{"num_hidden_layers": 8, "hidden_size": 256, "head_dim": 64, "positions": "rope", "qk_norm": false, "init_std_qkv": 0.0324, "init_std_up": 0.0324, "lr_head": 0.00553, "schedule": "wsd", "decay_fraction": 0.768, "decay_shape": "linear", "final_lr_fraction": 0.05, "max_seq_len": 384, "doc_mask": true, "max_steps": 5573}
MLP neurons of a small language model. Each row is named by its layer, matrix (up: input weights) and neuron, and shows model dimensions 128-255. Each number is 128 + 24 x the weight over its row's rms, rounded and kept within 0 to 255.
Before each neuron's rows, "fires on" lists the tokens most often at its 100 highest values on Wikipedia text that the model never trained on. A number after a token or word is its count.

fires on: "." 19, "n" 11, "E" 11, "es" 10, "ed" 10
L3.up462 [150 148 102 110  98  95 119 147 161 106 155 120 118 128  62 159 117 105 109 139 119 133 170 155  90 104 106 113 111 144 137 142 138 147 104 118  74 145 163 131 176  87 147 122 115 136  99  65  34  80 118 149 126 120 150 117 116  98 128 144  98 145 148  99 108 121 168 138 132 131 120 142 109 147 170 115 155 130 116 129 105 124  98 138 118 113 135  60 101 142 114 169 134 106 108 115 127 115 142 117 124 133 151 136 122 120 121 122 101 109 146 153 168 146 101 121 149 137 153 192 143 110  98 147 110 101 159  93]

fires on: "m" 14, "b" 13, "ur" 10, "av" 9, "er" 7, "el" 6
L3.up754 [156 127 153  91 139 129 147 115 162 122 129 139 112 141  82 109 159 126  85  99 137 141 163 137 150 103 140  93 105 107 130  92 175  82 126 137 163 100 159 108 110 129 110 104 151 119 136 110 149 114 136 117 139 131 100 124 158 163 155 100 120 141 157 160 153 131 136 125 132 136  87 126 140 126  99  96 131 152 119 102 131 125  92 138 115 155 122  79 112 130 139  83 158 178 167 142  58 145 143 168 133 115 114 124 123 104 134 125 117 134 136 148 119 110 145 159 124 111 186 100 125 146 118 150 142 146 158 131]

fires on: "b" 26, "if" 10, "ch" 8, "in" 7
L3.up306 [112 136 121 167 146 182 112 117 123 147 108  97 109 157 131 120 121 104 109 136 108 139 121 152 158 141 125 142 159 107 121 113 165 113 114 117  95 165 143  97 129 141 120 158 126 145 117 114 150  98 138 116 150 117 146 100 187 126 110  70 147 136 131 106  88 114 123 177 126 142 147  94 158 146 111 133 133 126 117  66  91 129  85 107 129 129  94 100 143 163 128  82 161 102 109 122 111 137 112 168 119 150 156 136 127 133 114 103 104 116 138 123 136 128 123 103 142 124 172 118 109 128 133  95 174  90 108 148]

fires on: "t" 32, "k" 13, "ut" 12, "ay" 11, "z" 8, "gh" 7
L3.up176 [118 141 127 153 105 133 126 151  86 108 102 107 127 175 105 105 164 143 105  75 155 142  84 143 118 154 111 144 168 151 109 114 103 111 153 147 136 151 159 109 112 140 109 138 149 136 123  87 176 147 110 135 120 104 174 134  85 122 125 113  91 140 160 165 162  97 113 118 133 142 151 112 142 159 111  91 129 122 166 142 113 135 131 107 142 120 118 136 155 118 120 139 146 143 127 104 114  96 109 163  99 138 137 107 129 121  87 137 126 106 106 124 191 133 114 131 119 133 162  77 103 157 172 120 146 141 122  98]

fires on: "ation" 36, "ion" 22, "ions" 9, "ment" 7, "a" 6, "land" 4
L3.up862 [142 158 106 105 161 145 105 143 124 131 141 155 110 120 113 160 131 138 142  91 155 136  52 144 150 155  90  88 158 151 110 129 104 107 116 124 169 138 126 152 119 183 174 149 134 111 134 138 114 121 109 166  72 167 122 145 127 153 104  74 155 152 152  88 119  93 136 133 111 141 101 121  89 140 127 128 110  82 136 119 148  84 130 160 153 129 160 140 146 122 159 152 115 107 134  66 146 144 145 131 165 134  87 120 134 134 135 113 150 104  82 134  62 155  95 117 106 118 123 112 122 118 163  70 145 122 149 170]

fires on: "ol" 25, "od" 16, "ing" 15, "el" 6, "op" 5, "ill" 5
L3.up920 [111 148 113 110 115  66 147 138 156 132 108 127 104 153 145 142  94 143 132 166 139 140 112 111 129 133  94 112  97 156  88  99 127 154 135 151 147 160 174 108 135 119 152 174 143 129 110 161  87 126  99 122 129 120 126 176 130 136 122  74 156  85  92 119  92 143 149 147 143 171 132 114 125 122 165 105  77 132 120 149  86  95 134 121 144 122 118 158 129 153 116 139  99 149 129 130 146 142 127 148 143 162 138 100 126 149  97 158 143 106 118 167 141 140 143 146 162 150 141 130  98 123 143 118 167 114 139 136]

fires on: "g" 14, "el" 13, ":" 12, " c" 11, "C" 8, "b" 8
L3.up804 [140  75 117  92 143 107 119 120 128  92 129 147 133 209  99 103 127  57 111 130 167 149 124 140 110 122 120 125 123 151 113 109 131 147  96 130 106 148 128 143 115 124 100  89 106 133 133 137 150 119 116 111 136 122 153 144 147 134 121 162 155  99 115 130 126  70 169 113 129  99 136 138 126 122 152 138 178 153 129 125 144  80  98 142 114 136 130 150 120 128 118 127 141 140 141  69  99 146  89 132 155 125 119  84 130 102 129 118 116  90 126  94 186 129 130 127  99  93 102 137 122 172 151 120 132 134 137 142]

fires on: "'" 32, "-" 18, "ing" 15, "y" 8, "ice" 7
L3.up713 [137 117  64 133 115  96 119 137 116 150 155  58 139 147 101 124 148  92 125 128 131 118 168  88 155 131 132 141 173 141 163 111 132 165 146 112 162 137 127  87 127 111 117  99 101 128  86  93 117 115 179  77 142 111 131 103 154 145 119 122 124 123  99 122  99 116 142 109 132  90 149 134 158 122 128 139 156 129 146 153  95 100 180  95 119 155 135 109 114 106 131 129 105 128 135  95 128 121 124 109 109  94 115 185  76 179 114 138 129 126 151 146 145 124 129 116 139 143 153 153 103  90 112 142  63 101  79  98]

fires on: "ec" 17, "C" 16, "P" 10, "ud" 10, "ro" 8
L3.up148 [125 146 140 141 127 124 138 100 130  99 117  98 139  92  83 141 112 140 165 139 112 113 115 113 143 116 121  82 150 109 124 135 140 109  99 121 123 109 132 145  96 125 114 116 154 125  58 118  92 142 141 144 161 135 131 148  72 116 160 136 133 122 133 115 147 122 126 162 136 140 166 116 102 129 138 116 138 153 144 105 135 138 137 111  91  91 109 156  95 111 129 184 123 133 149 143 116 105 141 169 106  98 122  95  97 127 123  84 156 166  99  97 127 103 148 113 151 151 138 102 119 133 164 138 125 180 139 105]

fires on: "ell" 13, "ol" 11, "us" 10, " of" 8, "ect" 7, "or" 6
L3.up214 [154 130 131 122 169 132 139 145 130  94 116 149 108  81 136 126  91 127 151 134 134 105 113 111 120 135 167 130  98 127 153 152 111 138  94 121 117 154 124 172 118 182 107  98 141  86 117 153 124 120 132 142 137 135 132 120 147 129 178 123 133 132 200 135 142 111 133  99 126  89 143 135 104 181 135  88 125 129 159 128 129 187 179 122 136 101 119 121 133 123 143 145 134 149 159 146 127 117 141 192  96  69 143 132 100 125 132 132 130 139 122 108 108 163 122 117 133  98 117  51 102 124 133 128 165 122 142 133]

fires on: "e" 19, "ation" 14, "%" 10, " had" 10, "s" 8, "," 6
L3.up959 [121 116 130  81 184 117 120  63 176 116 119 128  86 116 112  99 129 114 144 142 147 105 105 119 113 108 113 115 168 169 138 123 116 170 170 162 136 129 146 101 107 111 140 117 128 155 121 126 157 135 122 120 129  87 132 165 130 145 144 128 134 155 131  98 132 127 128 103 139 132 134 158 146 113 154 117 140 127 122 153  86 142 174 133 122 112 150 153 122 153 126 133 102 101 145 143 106 125 109  83 111 150  95 112 128 145 160  69 172 101 120 166 135 105 139 149 140 133 173 109 142 160 119 143 100 131 136 150]

fires on: "as" 22, "op" 19, " of" 17, "h" 9, "er" 8
L3.up180 [163 122 144 132 138 142 111 105 111  83 118 105 110 180 140  89 152 105 139 142 131  79 106 145 126 106 105 142  88 115 132 137 168 127 162 139 158 109 154 111 130 140 139 106 126 171 134 150 122 136 138 159  97 124 134 190 113 109 132 103 102 132 153 169 125 119 141 133 119 124  98 134 125 141 128 110 155 120 109 137 100 156 128 154 125 116 125 152 104  95 103 158 119 111 176  80 145 176 156 150 125 141 102 147 146 172 140 131 136 121 116 152 142  69 111 117 120 139 105  53 146  96 186 141  91 110 133 115]

fires on: "b" 37, " is" 12, "j" 8, "ut" 8, " was" 7, "up" 7
L3.up515 [129  94 114 154 139  85 137 102 140 141  78  64 136 165 172 126 140 116  94 162 139  73 107 104 135 117  98 111  99 114 130 126 170 127 121 149 128 149 129 120 145 125 153 114 147 157  85 174 163 116 140  93 126  71 122 147 184 173 146 118 123 139 164 160 131  95 102 134 161 173 157 156 148 124 134 162 111 107 120 134 111 119 132 164 183 153 140 119 104 136  64 129 145 115 135 110 128 124 121 133 124 164 134 134 138  95 137 131 103 167 116 112 142 113 163  87 133 111 152 153 123 159 127 120 123 142 151 139]

fires on: "ound" 16, "am" 11, "ear" 9, "8" 9, "in" 5, "ong" 5
L3.up82 [143 106 123  65 126 128  98 173 169 119 184 119 136 170 132 105 145 105 136 106 111 159 102 110 131 143 142 154 119  86 162 141 112 133 122 139 142  85 136 138 112 182 121 133 122 145  96 114 121 128 142 145 119 121 145 168 149 141  69 107 122 135 109 140 101 122 173 111 131 148 110 113 151 129  99 123 126 127 117 112 138 107 132 130 139 162 165 131 117  80 191 109 129 101 136  97 132 179 142 123 187 125 151 120 131  96 146 127 186 133 138 142 107 120 136  92 163 167 121 126 150 111 128 125 115 156 109 146]

fires on: "es" 20, "a" 11, "er" 10, "t" 9, "b" 6
L3.up686 [104 142 116 137 129 117 149 155 106 129  81 157 109 129 113 118 146 109  94 147 136 111 138 114 130 124  84 107  99 147 142 130 120 113 131 132 103 126 132 103 109 109 162 109 103 151 117 149 149 122 101 167 150 131 153  97 130 106 134 145 127 114 136 122 158 111 142 148 111 138 127  85 118 110 129 108 177 125 153 123 143  68 121 158 112 123 147 174 147  87 139 117 171 129 144 127  84 134 159 106  95 125 108 165 131 107  99  84 177  84 123 146 130 120 107 107 157 121 144  88 168 150 112 131 124 135 125  80]

fires on: "n" 15, "ay" 13, "ion" 10, "ing" 10, "re" 8
L3.up743 [133  74 157 146 130 127 166 115 156 128 118 158 138 145 118 128 108 123 134 165 123 152 125 169 139 104 108 109 144 118 118 126 134 129 167 151 164 114 166  79 145 113 139 138 145 150 123 187 114 135 126 124 134  97 117 139 200 151 118  98 161 130 102 129 129 124 128 106 146 129 114  77 110 149 136 135 107 140  93 158 104 136 139 108 105 141 106 130 109  95 149 147  90 120 138 144 139 128 142 107 171 142 146 133  92 128  99 164 149 141 101 142 167 157  90 151 128 120 101 122 108 119 215 122 146 101  80 170]

fires on: "t" 16, "u" 13, "19" 11, "se" 6, ":" 6
L3.up833 [114 147 158  84  55  91 163 135 122 152 106 117 143 150 119 112 105  92  95 129 110 173 117 145 147 101  80  73 101  65 110 156 163 135 143 145  91 148 119 141 120 139 144 129 131  89 116 117 157 123 123 141 114  92 136 144 115  92 113 148 136 135 106 121 158 131 120 108 106 150 120 126  86 148 131 108 169 127 122  96  95 130 113 155 100 119 176 134 130 110 109 149 177  83 103  79 133  93 136 136 170 133 107 142 137 110 120 127  97 110 127 111 129 122 114 152 129  91 127 135 102 159 158 143 148 142 144 113]

fires on: "ical" 15, "ic" 13, "ess" 12, "ment" 8, "ion" 8, "e" 7
L3.up86 [125 148 157 129 125 127 119 178 163  94 112 162 104 102 136 118 131 158 132  92 173 161 125 141  80 129 166 123 193 135 139 126 125 102 101 102  96 123 141 112 139  71 137 145 151 139 135 124  92 105 191 144 116 107 138 136 135 149  80 138  92 106  80 115 128 153 159 138 127 115 115  89 144 142 102 146 142 142 140 162 101 121 127 153 101  94 158 188 171 145 161 125 121 129 171 131 107  83 172 122 137 106 125 158 112 116 148 157 174 115 131 145 114 173 144 138 107 168 108 118 101 141 147  73 171 129 146 102]

fires on: " at" 42, " of" 13, ":" 9, " wh" 7, "h" 6, "k" 4
L3.up349 [130 151 120 115 164  89 134 172 106 136 126 163 140 145 101 115 119 124 132 103 102 121 152 123 126 143 168 156 107 165 196 116 145 123 136 113 142 167 117 113 134 163 121 126 123 149 107 109 105 101 133 127 146 151  93 160 121 149 129 124 153 129 122 153 145 159 112 159 152 176 127 120 144 137 139 156 126 106 166 130 156 124 141 140 113 133  70 105 140 106 141 132 146 126 198 141 136 121 128 112  58 129 143 120 120 164  55 138 102 153 115 163 146 122 123 136  72 156 115 136 138 191 168  99 135 138 111  81]

fires on: "ip" 23, "ain" 13, "ir" 13, "ro" 10, "re" 5, "t" 5
L3.up322 [100 104 130 107 132 150 158 114 114 158 135 139 136 113 139  91 103 169 198  89 160 120 149  85 100 122 123  96 144 117 108 126 116 176 141 142 116 156 134  97 118 109 141  96 113 107 126 157 153 115 101 130 155  96 114 160 142 136 131 111 169 152 144 129 110 155 131 137 137 163 176 138 129 115 126 139 141 116  99 129 141 116 156 158 125 128 138 121 158 144 109  94  85 134 113 123 141  97 119 135 137 122 120 111 168 126 135 117  99 107 136 126 158 216  92 140 131 148 130 142 119 119 103 101 156 160  99 157]

fires on: " ex" 27, "n" 16, "in" 13, "0" 9, "ost" 7
L3.up183 [150 138 104 111 131 150 124 107 136 137 138 140 158 142 114 116 135 123  93 162 116 143 131 150 140 120 156  97 149 117 158  80 109 117 114 120 133 135 132 127 137 149 117 132 140 148 147 138 122 128 121 116 123 102 111 178 131 109 101 111 159 157 126 103 132 209 150 110 155  99 111 109 113 183 108 168 116 147 139  97 167 119 131 129 123 169 157 161 118 134  94 131 109 148 139 146 113 113 131 140 178 193 136  89 133 182 129 102  97 115 133 118 100 148 152  94  81 119 141 177  94 123  66 158 139 131 165 108]

fires on: " at" 28, "er" 12, " r" 9, " m" 6, "t" 5, " o" 5
L3.up103 [132 115 143  96  95 136 162 147 129 135  85 106 161 187 110 122 165 109 158 150  90 131 146  91 118 140 132 128  99 122 143 125 126 126 135 149 156 106 101  65  91  96 170 152 134 120 134 170 151 127 159 140 109 170 151 143 121 142 129  91 114 141 139 119 116 122 139  95 132 136 129  71 191 160 141 143  87 139  94 116 118 123 100 137 130  98 186 111  87 161 158 138 111 146 122 135 150 143 102 153 126 166 133 158 135 126 123 123 134  93 125 111 124 175 119 143  83 178 137 152 150 113 107 118 101  84 110 125]